python train.py --n_layer=12 --d_model=256 --n_head=2 --n_kv_head=2 --head_dim=128 --d_mlp=1024 --vocab_size=512 --activation="gelu" --norm="layernorm" --norm_place="pre" --norm_eps=1e-05 --positions="rope" --rope_base=1000000.0 --rope_fraction=0.25 --qk_norm=false --attn_scale=0.0884 --bias="none" --tie_embeddings=false --parallel_block=true --extras=["capped logits"] --init="uniform" --init_std_qkv=0.0501 --init_std_o=0.0102 --init_std_up=0.0501 --init_std_down=0.00511 --optimizer="muon_variant" --lr=0.00143 --beta1=0.95 --weight_decay=0.14 --lr_head=0.00385 --grad_clip=2.0 --warmup_steps=200 --schedule="wsd" --decay_fraction=1.0 --decay_shape="pow" --final_lr_fraction=0.1 --batch_tokens=[8192, 16384, 24576] --seq_len=512 --doc_mask=false --train_tokens=154600000 --steps=10711 --dataset="wikipedia_en"
MLP neurons of a small language model. Each row is named by its layer, matrix (up: input weights) and neuron, and shows model dimensions 0-95. Each number is 50 + 15 x the weight over its row's rms, rounded and kept within 0 to 99.
A block is one neuron, or neurons of one layer that tend to fire together. After each block is what it responds to, as a language model described it from the Wikipedia text at the highest values.

L4.up26:74 31 50 36 70 39 62 32 50 43 28 26 43 63 52 58 47 55 60 79 66 41 66 31 55 47 58 48 44 69 54 59 54 50 61 79 44 74 37 49 24 49 24 31 47 53 82 37 50 58 55 56 47 53 62 26 26 33 72 56 69 68 65 67 73 63 55 39 35 59 45 48 49 29 32 68 63 48 52 52 64 59 35 86 57 52 75 71 51 46 42 75 49 42 68 71
L4.up211:37 75 54 56 51 64 55 28 54 66 41 42 24 57 59 32 65 37 51 32 56 68 72 37 40 90 49 34 48 41 53 37 59 85 63 39 06 81 56 49 40 49 29 70 51 55 48 35 27 45 39 58 48 49 83 40 54 51 48 22 77 63 54 59 42 61 30 59 73 44 97 42 35 47 40 43 64 64 53 61 54 66 41 44 49 50 71 68 60 27 28 39 17 38 33 38
L4.up319:64 34 47 42 63 79 70 68 43 54 66 52 38 31 53 28 51 61 47 52 82 37 53 53 73 58 09 63 63 40 42 43 59 43 66 50 57 45 47 64 23 33 62 26 44 61 60 34 47 82 44 37 50 48 79 70 72 47 45 77 48 65 44 69 41 48 49 24 18 51 30 38 44 50 86 28 08 41 55 51 59 41 46 49 44 46 51 73 53 65 43 65 38 60 51 79
L4.up331:59 77 64 45 48 70 38 45 83 45 35 66 48 36 66 26 56 47 45 17 34 31 51 45 28 36 58 45 60 36 26 34 52 59 51 36 33 43 25 59 66 57 32 32 89 42 85 73 67 49 46 75 61 49 69 31 39 34 47 63 65 43 55 29 69 39 47 40 56 68 74 47 24 32 32 71 58 49 52 42 56 45 45 72 62 39 66 44 62 59 83 58 53 28 20 55
L4.up420:60 56 40 35 35 55 71 37 38 42 09 43 56 59 34 58 49 69 34 73 42 39 43 68 55 34 08 43 67 45 22 50 41 30 32 31 42 38 50 57 72 39 84 30 52 52 63 45 57 45 45 65 43 61 46 40 42 47 62 41 47 43 53 49 39 65 29 74 74 21 56 63 46 46 53 54 69 45 69 47 44 31 52 30 77 43 62 48 50 37 66 58 81 51 49 60
L4.up510:61 55 53 57 66 20 46 43 12 42 51 67 50 77 67 35 65 67 25 20 37 39 63 42 66 50 51 41 47 33 38 62 53 57 43 74 56 57 55 52 46 40 53 78 72 53 71 44 37 56 56 06 39 52 36 57 67 61 18 44 53 76 38 83 49 36 50 44 78 30 65 34 26 65 41 46 57 54 47 54 66 53 37 59 50 76 61 26 68 73 46 71 42 22 79 43
L4.up633:33 44 31 34 32 64 62 57 62 43 52 59 38 70 36 57 38 32 70 38 41 39 40 27 57 44 80 39 83 49 41 70 70 10 39 48 49 66 50 79 61 39 56 56 47 52 71 22 36 48 49 47 28 45 37 35 53 43 45 65 56 47 41 70 47 44 70 58 37 45 58 26 41 30 45 63 58 52 22 67 40 17 63 62 66 72 76 56 50 14 55 55 66 23 48 27
L4.up640:47 74 36 40 48 60 55 26 62 34 51 68 50 55 62 61 59 59 61 28 35 47 38 43 63 88 38 37 25 62 60 30 61 55 30 39 35 31 20 72 51 55 24 55 59 48 31 52 56 33 62 31 37 35 43 66 47 49 53 48 62 37 70 53 29 18 62 58 43 46 35 46 56 61 68 51 56 49 62 30 79 44 60 49 43 30 65 59 22 36 60 57 42 57 67 29
L4.up682:60 53 50 49 52 60 50 46 29 44 51 38 20 58 60 47 58 80 40 95 33 35 54 41 23 61 60 21 51 62 41 43 53 53 63 70 33 88 37 61 64 41 61 26 39 70 39 26 35 57 35 71 67 33 69 44 63 70 59 44 33 37 25 20 44 55 47 48 64 68 28 53 41 51 52 75 01 39 57 31 32 48 67 65 40 54 29 57 53 47 54 51 50 33 63 48
L4.up692:61 62 65 21 47 49 02 63 33 27 70 43 62 50 93 38 58 42 51 23 57 55 39 57 72 36 40 60 76 57 13 37 51 51 53 31 24 45 52 42 50 38 57 38 53 65 87 39 64 74 07 60 59 58 62 46 53 48 44 45 51 70 63 52 40 56 45 32 59 42 82 50 65 38 34 55 47 58 39 59 29 64 36 34 49 37 59 43 69 52 37 45 17 62 66 63
L4.up701:44 53 49 46 37 55 47 25 42 52 53 58 63 58 63 50 68 36 68 38 82 49 73 32 49 57 17 55 53 45 53 29 27 58 71 57 47 26 44 41 42 22 50 42 32 69 48 52 76 47 16 71 51 44 73 57 50 37 34 53 45 70 57 52 51 58 49 57 53 46 58 62 43 49 64 33 58 59 26 69 32 69 30 49 53 52 30 51 55 58 52 72 32 31 12 42
L4.up749:30 53 20 30 36 42 70 55 67 59 80 42 37 63 40 69 69 53 88 71 49 55 66 47 45 60 47 47 78 58 55 67 50 40 53 76 55 75 51 27 19 32 34 63 53 67 42 30 45 46 51 34 50 50 75 39 35 39 47 61 59 54 46 60 78 63 24 59 58 61 47 53 60 35 58 42 49 68 56 49 65 77 67 24 37 52 22 80 52 56 51 51 38 42 37 49
L4.up771:69 54 53 20 79 69 57 37 46 45 49 56 44 34 50 45 49 33 64 39 53 36 58 63 68 49 41 33 77 50 29 56 58 54 33 50 56 74 34 54 43 29 31 25 22 53 67 51 55 42 85 47 28 83 73 50 71 44 51 88 63 75 43 74 51 33 31 45 43 43 32 84 48 12 44 42 48 47 41 57 23 59 43 72 47 39 74 64 62 68 39 43 51 12 51 76
L4.up808:71 57 53 17 57 46 35 40 40 53 42 27 72 69 42 25 61 34 61 48 76 49 45 14 67 58 09 50 64 28 43 49 38 48 64 25 65 53 38 48 61 08 28 55 54 59 51 56 50 43 61 39 53 45 62 61 50 46 16 54 43 57 38 86 71 58 65 48 57 60 54 60 45 62 62 65 33 48 39 76 20 55 35 58 64 36 69 44 48 62 57 65 49 63 34 42
L4.up824:79 63 64 36 32 45 30 39 37 60 08 49 55 60 61 92 58 21 60 37 38 41 47 22 51 42 57 26 40 53 52 47 51 41 72 86 54 71 72 55 82 37 40 32 69 53 47 50 65 48 65 41 53 48 59 79 51 52 56 44 76 62 38 36 52 21 53 49 69 71 51 45 64 52 33 32 10 45 54 58 78 54 46 67 49 30 45 49 76 57 33 28 63 59 46 78
L4.up937:65 57 38 29 43 52 61 59 68 42 47 63 51 52 83 60 34 52 32 33 56 55 76 52 45 46 33 50 46 50 52 47 55 50 37 58 75 53 24 49 65 32 45 39 37 54 61 51 50 28 58 45 46 37 66 43 53 45 44 47 72 52 53 41 50 65 48 45 32 47 53 31 95 43 36 53 41 47 60 33 42 31 62 37 64 44 57 63 40 44 32 54 42 64 39 64
Description: Final pieces of split words. Word-ending pieces that complete a common word already split into short chunks, like tit-le, sit-e, Unit-ed, lat-er, mat-er, often in table headers.

L3.up172:53 57 55 48 68 46 36 66 50 53 50 38 71 62 48 59 58 35 62 23 40 59 52 51 65 48 80 67 61 86 57 71 26 54 41 39 45 52 20 70 64 17 53 35 65 66 77 52 38 60 50 49 54 59 77 38 27 47 52 60 24 62 34 81 52 41 65 37 60 68 76 34 30 88 44 27 47 58 64 46 63 53 35 57 42 55 45 53 54 46 57 35 22 90 41 49
Description: Sentence-initial word starts. Fires on the first token of a new sentence, usually the rest of a word split after its capital letter, e.g. F|or, I|t, T|o, O|n, plus The or In.

L4.up121:50 39 34 32 48 35 64 68 27 26 45 38 24 74 40 36 65 60 50 44 56 58 45 70 68 42 80 35 68 68 32 34 24 46 49 07 60 60 29 32 48 64 56 45 56 63 51 30 33 58 57 84 27 60 72 34 39 55 62 60 23 59 70 40 32 73 25 36 72 66 66 52 50 72 59 46 53 48 84 56 82 57 47 62 16 15 54 57 42 29 75 51 39 40 69 42
L4.up181:51 79 42 55 57 42 47 54 54 55 40 40 51 39 61 64 30 66 58 35 74 28 42 73 32 41 30 19 89 43 46 30 54 60 32 42 60 49 48 75 60 57 34 63 48 61 67 45 35 78 50 61 36 50 74 22 35 50 39 56 58 57 76 60 59 67 46 49 37 65 66 36 40 50 48 35 49 54 62 65 64 53 51 39 23 45 52 66 78 37 74 51 55 63 55 26
L4.up192:52 43 43 39 68 56 60 69 44 53 48 42 59 49 59 58 59 52 49 35 41 64 71 61 63 59 59 55 43 60 69 56 43 78 30 45 47 51 42 66 42 55 41 60 59 20 45 55 33 45 78 64 35 62 45 62 57 32 50 53 57 75 00 38 63 71 33 27 56 59 23 30 28 33 06 41 42 59 56 59 47 51 67 52 34 58 53 58 82 60 50 53 47 67 57 49
L4.up242:69 70 58 41 69 65 52 65 28 72 57 30 83 56 21 47 37 34 78 27 29 39 60 49 45 67 59 44 36 32 58 36 59 40 50 44 50 38 37 51 49 45 69 52 45 35 59 64 53 43 70 54 27 56 56 99 60 48 78 38 31 61 39 87 38 51 45 49 50 40 42 31 57 51 50 39 43 78 43 26 49 91 65 54 32 39 53 63 65 44 48 61 45 58 70 41
L4.up303:44 65 45 77 69 79 50 47 54 42 54 56 70 77 62 45 69 48 45 47 40 43 36 49 46 85 51 40 61 43 49 52 45 35 74 34 44 47 65 30 16 11 63 47 46 66 71 41 56 72 74 56 63 87 24 56 40 47 39 38 45 38 21 36 41 37 70 46 48 41 66 53 52 29 30 57 38 44 55 69 27 44 59 52 62 72 44 61 43 64 54 61 42 28 32 51
L4.up317:50 34 63 71 64 35 56 54 54 63 34 45 58 35 46 26 48 36 74 19 58 66 61 66 32 53 41 51 70 38 76 44 44 50 24 35 51 36 58 57 46 66 48 40 48 56 53 40 66 63 66 55 31 44 73 65 59 49 56 71 49 49 58 61 57 58 82 42 50 32 43 58 29 23 06 49 53 66 59 66 61 61 58 74 43 31 46 67 86 63 71 77 34 43 29 19
L4.up541:56 54 42 25 56 54 58 43 76 52 49 56 47 23 54 39 50 33 47 37 52 56 30 36 43 44 46 27 76 52 38 44 72 70 57 68 61 56 45 62 29 42 49 58 54 46 55 50 66 47 54 37 47 41 72 76 74 46 49 40 47 69 37 80 31 58 56 69 87 69 27 45 66 52 24 84 11 77 48 68 60 48 40 59 39 52 54 43 54 46 54 42 36 28 44 51
L4.up733:81 35 52 64 42 51 34 52 59 29 21 38 27 47 42 57 54 23 92 32 41 75 55 46 45 63 49 36 36 41 50 36 49 39 80 29 47 67 37 53 54 27 28 44 37 39 58 66 46 39 50 51 76 58 44 61 64 53 30 44 25 58 51 49 78 23 34 50 63 67 44 60 56 66 42 65 32 48 54 64 52 54 44 58 50 57 63 47 42 86 23 47 53 37 59 44
L4.up745:26 40 48 44 73 23 55 60 18 51 75 36 30 48 30 31 63 45 57 32 34 50 41 43 59 44 66 39 86 49 65 57 60 47 38 44 43 27 35 66 81 51 51 82 50 48 53 39 47 43 80 82 65 38 38 37 30 45 51 62 60 20 45 55 62 53 68 33 34 59 57 35 52 37 33 36 66 44 99 84 56 46 51 34 37 54 62 69 55 63 27 70 61 51 38 60
L4.up785:38 62 37 55 62 50 48 54 38 37 37 42 55 35 57 69 76 57 54 67 59 28 30 37 36 51 47 67 64 26 46 48 35 49 59 45 50 63 35 48 41 42 51 48 50 45 49 29 67 48 59 52 53 49 53 55 18 57 51 70 53 42 81 46 53 54 74 69 24 40 49 41 54 27 34 40 64 79 37 55 35 48 41 63 44 52 36 54 50 43 71 51 36 57 56 71
L4.up874:59 34 74 63 72 72 80 38 11 46 62 56 37 46 69 74 35 49 42 48 48 31 53 45 52 60 60 61 28 47 48 58 51 58 48 40 52 88 71 37 39 58 70 48 54 58 90 46 29 38 73 45 60 42 41 47 44 74 42 33 55 41 41 48 54 66 88 41 56 51 39 18 41 49 68 42 42 48 55 50 70 47 61 68 37 70 46 37 55 36 61 43 13 37 53 49
L4.up928:53 23 59 48 54 62 48 58 68 48 33 47 64 54 71 48 58 61 68 42 53 52 48 37 74 39 35 55 65 17 76 57 55 60 55 51 53 38 32 81 50 48 47 37 62 63 74 46 68 58 60 61 33 67 80 71 41 21 42 39 40 37 51 50 58 47 49 37 41 54 38 39 36 42 10 60 71 57 55 34 52 70 73 51 36 61 50 62 51 47 41 86 49 42 47 44
L4.up960:27 53 46 33 74 38 61 53 45 28 28 29 43 49 70 59 41 47 21 47 61 77 59 54 33 19 63 58 62 41 60 47 39 41 29 14 36 49 59 46 28 33 60 46 43 87 78 51 55 64 41 55 34 54 23 35 64 47 45 26 73 55 75 65 75 72 37 33 81 51 72 14 50 36 55 49 47 60 54 48 66 68 63 49 47 63 70 21 53 35 65 63 51 48 48 42
L4.up992:52 65 29 43 55 79 56 31 15 44 43 30 92 29 59 55 50 37 32 27 64 48 53 58 65 56 20 29 59 47 57 68 46 51 50 34 36 50 54 44 80 55 70 57 45 42 34 57 72 62 59 50 38 49 68 47 38 20 67 68 58 48 48 56 39 43 47 39 46 60 47 54 23 60 37 47 30 42 64 50 30 39 58 63 45 49 67 38 41 57 82 51 64 52 28 59
L4.up994:36 46 41 61 14 38 34 56 49 37 38 31 46 30 55 52 44 50 56 14 43 66 51 36 60 48 42 52 51 44 55 44 44 25 18 52 60 25 71 59 20 86 52 50 45 45 50 43 78 53 65 73 48 52 52 63 54 76 52 31 58 73 71 36 62 56 32 55 30 58 72 58 47 27 13 23 40 68 48 46 64 53 51 60 79 39 58 60 85 65 43 44 62 52 60 40
L4.up995:49 54 46 45 70 50 46 49 29 48 46 46 53 50 47 43 70 38 46 41 82 50 43 42 49 24 40 59 68 52 61 41 51 60 39 51 50 95 60 49 48 52 76 56 45 46 57 52 80 40 43 28 41 46 37 57 53 25 61 09 27 55 56 55 60 63 52 35 39 58 48 59 54 30 36 80 21 58 53 13 20 59 99 61 47 60 65 31 49 58 55 52 36 49 42 43
Description: Clause-introducing boundaries. Commas closing sentence-initial time phrases like In 1985, or In the fall of 1989, before the main clause; also paragraph breaks, that, which, but, although.

L3.up838:47 56 18 63 40 55 50 40 59 08 52 55 70 75 45 30 29 48 44 61 66 45 40 54 45 77 44 50 27 40 57 38 64 41 64 39 44 57 52 63 65 43 42 37 41 41 54 21 53 39 46 54 56 64 63 44 73 50 10 45 39 78 36 57 54 64 15 45 69 50 66 42 52 52 39 54 25 53 53 58 68 34 61 45 48 58 48 62 38 34 65 60 51 61 41 21
Description: Word-completing suffix pieces. Short subword pieces that complete a word split mid-token, especially -an in Austrian/Afghan and -ed in married.

L2.up32:38 56 51 44 42 44 44 58 57 54 59 62 56 66 29 66 35 32 38 69 32 61 33 63 30 75 36 61 67 61 22 33 29 42 65 40 55 46 63 66 66 36 29 62 40 75 79 71 24 25 46 27 36 49 42 76 53 47 43 42 46 44 44 29 48 37 44 32 82 53 45 56 85 62 51 53 29 58 59 76 25 56 52 88 35 48 38 62 36 43 47 65 54 59 42 66
L2.up508:86 37 43 55 77 55 53 61 75 50 59 62 49 75 55 73 69 40 33 40 66 53 66 73 68 61 43 39 31 80 47 66 33 58 46 25 25 73 45 54 46 35 75 64 52 61 72 58 43 23 42 42 37 20 47 71 62 42 41 51 58 66 44 39 34 36 54 51 48 48 41 37 68 53 41 41 32 46 47 70 44 69 61 69 35 28 53 70 47 52 99 60 55 64 49 56
L2.up568:85 54 61 34 72 83 37 73 54 57 45 68 59 44 42 47 39 41 53 42 50 38 41 50 44 63 28 46 34 68 48 55 54 51 45 36 79 41 52 39 67 35 56 45 52 22 64 52 38 45 51 11 46 32 70 45 54 61 45 37 54 71 40 51 46 64 49 51 60 43 61 57 38 20 38 42 61 63 57 21 28 56 59 68 32 43 46 55 83 51 91 54 70 74 46 34
L2.up735:85 67 56 55 61 57 36 44 38 27 62 48 29 75 38 49 66 30 26 28 53 81 42 38 53 44 43 56 75 78 62 59 28 48 53 56 43 74 39 36 58 38 52 32 26 56 63 41 54 46 41 71 62 32 31 80 64 16 49 39 32 90 37 48 46 40 66 48 53 51 65 67 55 59 45 32 35 64 59 44 48 56 39 54 79 40 36 36 52 64 48 48 34 76 68 55
Description: Completing common short words. Final piece of short common words split into fragments, especially number words like si-x, tw-o, f-ive, thre-e, plus s-ame, s-o.

L2.up147:48 29 59 47 63 40 48 49 51 32 65 32 66 63 56 47 45 79 74 44 57 51 64 43 70 35 47 48 53 48 57 66 68 49 66 49 27 73 57 74 55 55 42 56 69 64 56 52 49 52 63 27 44 51 56 70 36 24 54 49 61 37 24 53 64 30 45 41 61 38 59 57 44 13 33 55 48 40 46 21 44 52 38 60 38 37 54 79 29 44 49 77 49 33 41 47
L2.up342:45 61 54 52 72 57 74 63 70 42 67 53 19 51 54 43 60 65 68 55 82 51 53 47 67 70 70 55 25 45 57 22 41 71 59 19 21 64 63 48 28 48 76 57 49 44 35 31 60 45 47 34 49 30 47 50 19 24 36 59 36 42 49 57 39 54 34 37 65 56 33 44 45 42 13 54 38 41 40 44 69 67 45 52 36 57 39 38 50 50 26 56 54 56 54 41
L2.up882:42 06 85 45 59 70 61 69 58 67 49 33 21 36 51 64 56 57 62 63 41 31 45 21 33 50 43 55 68 82 74 44 51 67 58 49 39 50 44 54 77 50 72 20 62 54 36 57 56 56 57 49 45 46 46 31 68 35 89 53 42 49 54 68 46 21 17 30 67 51 66 72 86 47 34 38 44 38 14 58 70 50 68 51 47 57 42 60 37 50 48 22 69 13 31 45
L2.up917:54 51 55 55 65 53 57 58 69 53 40 42 18 46 65 43 34 36 76 59 45 27 48 39 79 65 66 40 91 62 32 58 33 35 47 49 08 47 41 35 88 54 30 26 64 51 45 47 37 63 69 33 28 45 55 49 27 49 61 55 41 26 57 35 62 59 46 52 66 33 55 55 58 34 77 46 37 68 36 24 64 70 45 43 23 76 58 59 73 47 67 66 29 34 31 47
Description: Clause-boundary punctuation. Commas, and sometimes semicolons, colons or periods, that end a long clause or phrase mid-sentence, e.g. "in March 1344," "species:", "Boeing;"; also word-internal pieces like Indep-end-ent, P-ac-ific.